Weights of a small GPT-style language model, trained from scratch on English Wikipedia.
Architecture: LayerNorm before each block, attention and MLP in parallel.
Training: a variant of Adam for these matrices, 800M tokens, 6100 steps.
MLP neurons of a small language model. Each row is named by its layer, matrix (up: input weights; down: output weights) and neuron, and shows model dimensions 0-127. Each number is 128 + 32 x the weight over its row's rms, rounded and kept within 0 to 255. Numbers have three digits each.
After each neuron's rows, "fires on" lists the tokens most often at its 100 highest values on Wikipedia text that the model never trained on.

L6.up1706:181176081144091102142128153106112149135114078154145138114144136143212121095099137080139139194082145067109134177153096097134181065094084131101037123165111137138165164196138192132086134082158142106185120135137155112158141132189123126092146142113118140096145176187126111106137126138135070120062104109129083183127084121138142100097178118111089116209105162132139067109135139138124134137111
L6.down1706:149115134119137127113159129110162211166106113193145080116094081099124124156114162149090132144169119146130160094143072183127113138164127111167136177147178119125122209134129133107148141167127146131121115159096134078108124117127165111136149108093187099154130119194156116121124179076173015144127116120133111112154129072109187084143070134122146168194119042162151236133146149048095080140101
fires on: ",", " of", " (", " is", " be"

L3.up314:121060144140135177093084130164087164098149114153186148047123149107182083089072147096144111156188097146111138138175098083155134091138101096098088091104154154096105169229137184122034123177086145153149113144083146163126111142127163136095158101120121150122208093136118098094185113120087140185119079113087164206090135112096129157135110182069062182146114125139127058137163148126100160047131
L3.down314:130166119128129133101158132120100131147151054063114121144120141152103186090128092067094146146134104141108155154129087148164082163117139156155149190129091109083130148125052033125151137121159145123115080148161117112123132129140096070115089112162163149132154080081127141170134127094112067139128201160161163177127080135151169134171125097107140130164146060165090181167130166101120110184111
fires on: "–", "a", " of", "lo", "am", "st"

L3.up1967:154113200101056098104071092110082137081127086136152129175113178146133139160190128076153140148114089190109101133135065127162167049098156106113152062168115158149159152113130194160170117136108122127101101203121122145153142130175200164073130126129202186186192124135142159192145110104048082103126143095149116181119090102095093179164135138084128081125103096094124173118142142082142146159110
L3.down1967:153129109204163105098125122159090112128145138055109154132136097137122088097064179124100139085144154115139124198159150068114135102123115103099155097126104081148147109135141107103074073135070188131120098105132138137118158081121115156148099111155114185147092156142097115098121124109053141123183086122066085177117118104167151111171174131131147113122104133171099103156138156108129096149125
fires on: " ", " |", " August", " married", "0"

L3.up1576:173171149103094115102102094105077164115137175131142123118117130180234100103104147129130171106144170138088155152116166121183196083109118111133098110127141152113092179102109167138122137101105107113197145136106128108116109117126108097134125163128127139117153174083150152095135149128107089161065167111131130136109057105117094073059190141110082117148158052114144112096150169137133109134078
L3.down1576:134153132098166130156115170118156151053143101095124053116129065163098119114210119127104141101110109163169120106139046159116115144172151129099141137206169123125141134124113066101155132132119157086058144145162118118094138111105131114076111112143166182103127129129113120177162116115079121129154104178073144112121203136117152115131044133140115119143117144113079108146124159111152184140091
fires on: "a", "qu", "st", "H", "to", "ho"

L3.up67:164106198137140141098149137117079106136157126141128139125089137119143180052117134109155166110150117115095117139134101095191176054039116054121106174138073084096133097081159171116143139081149152134126126138184125137103099132120155105134181134129129136136108197186093091169176095157135091144112046127177179180157154129149111187147172128082108160103103106133169087136092166139129137104078
L3.down67:095127164132109133114204050090124123087203109103149112090153163153133147134105102084115184150151126099173079145121202156061079142056155105165124147138109129108168127124057042132098116120110104150118101117157098144117131198120107135125110125154110110139124092134131165081125128145094112112179107160115089125131177180073087172083099177139152118137132079029119105123181147119087109085147
fires on: " of", "born", "je", "9", " born"

L3.up487:122142154146191116079163122093143100158171145137154164061102128157128111137129094063132092157133131098137109176186115159194102072150110130103094094146124201130131192154077123115172096161125119165143119132129106151175175137133118052096120165162177187128120128146159121142143066149113122139102133116121148110142040062096063080128141172112107146089097145124139121139126157112095185132125
L3.down487:182109162139109146116129119134161159124176082151117082136182126125136106097150122165144094120127155133109121061134089104130163157182156180130129086111081109106106154212157108150137114075112142123135076069151143106182182172114096197140120062144148122112130101057122103125076153087180133095141150092091104131095169168107119143115110150104075167210131216103112131103122162032157068211213
fires on: "N", " national", " Australian", " international", ":"

L3.up2047:107105131134144087141127116123086121120177078135170152109092166185102115153153140103089148111071105111130202112135122100118098158166117063101126080153131091123079126116148123111127159147115169115134126137129184142182089064152166090115144135132135173134124100124106098105103106147110133097153109080118135070123116164126102157166146092116130160112172134145144110103119089132072130070156
L3.down2047:105150149089131157129104107114062114100092121148098183047101131163119128139154170111157052157151170121101098089098081140070146127128087143094146160136174148087155111177150144052136091077110098158135160145098116093130118106124160113153118109103113110142165162136146171140143133147110136114101128116095117093105109117174178115105097142076116155173156138210184166118112130121125073109207
fires on: "y", "s", " |", ":", "own"

L3.up234:189127156109216171133115120083112132140141117119146183087091158126132161106105072183164147147127041113137116136132154120148153112080084169098104113130134186089080186183142176166108125121160114113197106174165126132141109126152093091128105116119175176098144123109114111121144084164110076119153157076081097133139092151044113134169172192135171189128132134108149139086136150105155139125127
L3.down234:081146091146136070201142087094178124117078116126154094130148167117087118080186111119136095150148148104144136143142142141171164132151154162142137139158129107154084137142124072151158114123194102181143058149101139088109099146097104155070155150048152117127126107149075126128073092164132149180126117118143140155153162180174151128066150071132128100134097186000145109118101115112109107170158
fires on: " the", " national", "ra"

L3.up1789:091166158165126129160105112117143120170092063143148151114088124107126139096128215103161142136065163126132152136142127154086156132147082126111119162056137126089092174148140067137107140085155127116061149117094181195149120087140145139143108127110119129122093153135130090133120094143143149129133168095076167134136107111122113189095128140107106100135117100133067146082095130132123161107147
L3.down1789:117078082106145102116138076124156154150157151131167132120135079166089149115087082157104139153091087114085135216103073154156143184119083130122083088171182134118169132156122133134145158106106130097123106141164097115109132116142094182167122077120149097201153117140085148166119220100125147119152125103079121134086124158150169157172118141119111131148101118183182124174139136127127124118129
fires on: " |", "---|---|---|---|", "y", "|---|---|---|", "ly", "én"

L3.up1731:138151110115135136136184149115088114137167138128086173028162169145147100094135092146178135158130104114163108182092159163155161131115151097122083195123108112139130144108112141127099091155145109137142123159129142146157119100170110130120142150104185154119113161132104095179100066147127056118102166136126124176100149106108162088131125118105076124202128138123172130113057126115147136186098
L3.down1731:118073136074195113169110120162106135110138107141133134129102122175098217113091145180161178132129171099137114050095166140126110185133173103131110120085072120102120145131098152091098126189130181131128150113145141117102192119090106140124186067147157101139076109137145127109127092111169137168070119098140125140107209174104139170166082115159153147171122117197123095158173111156148190086124
fires on: " |", " (", " to", ".", "'", ","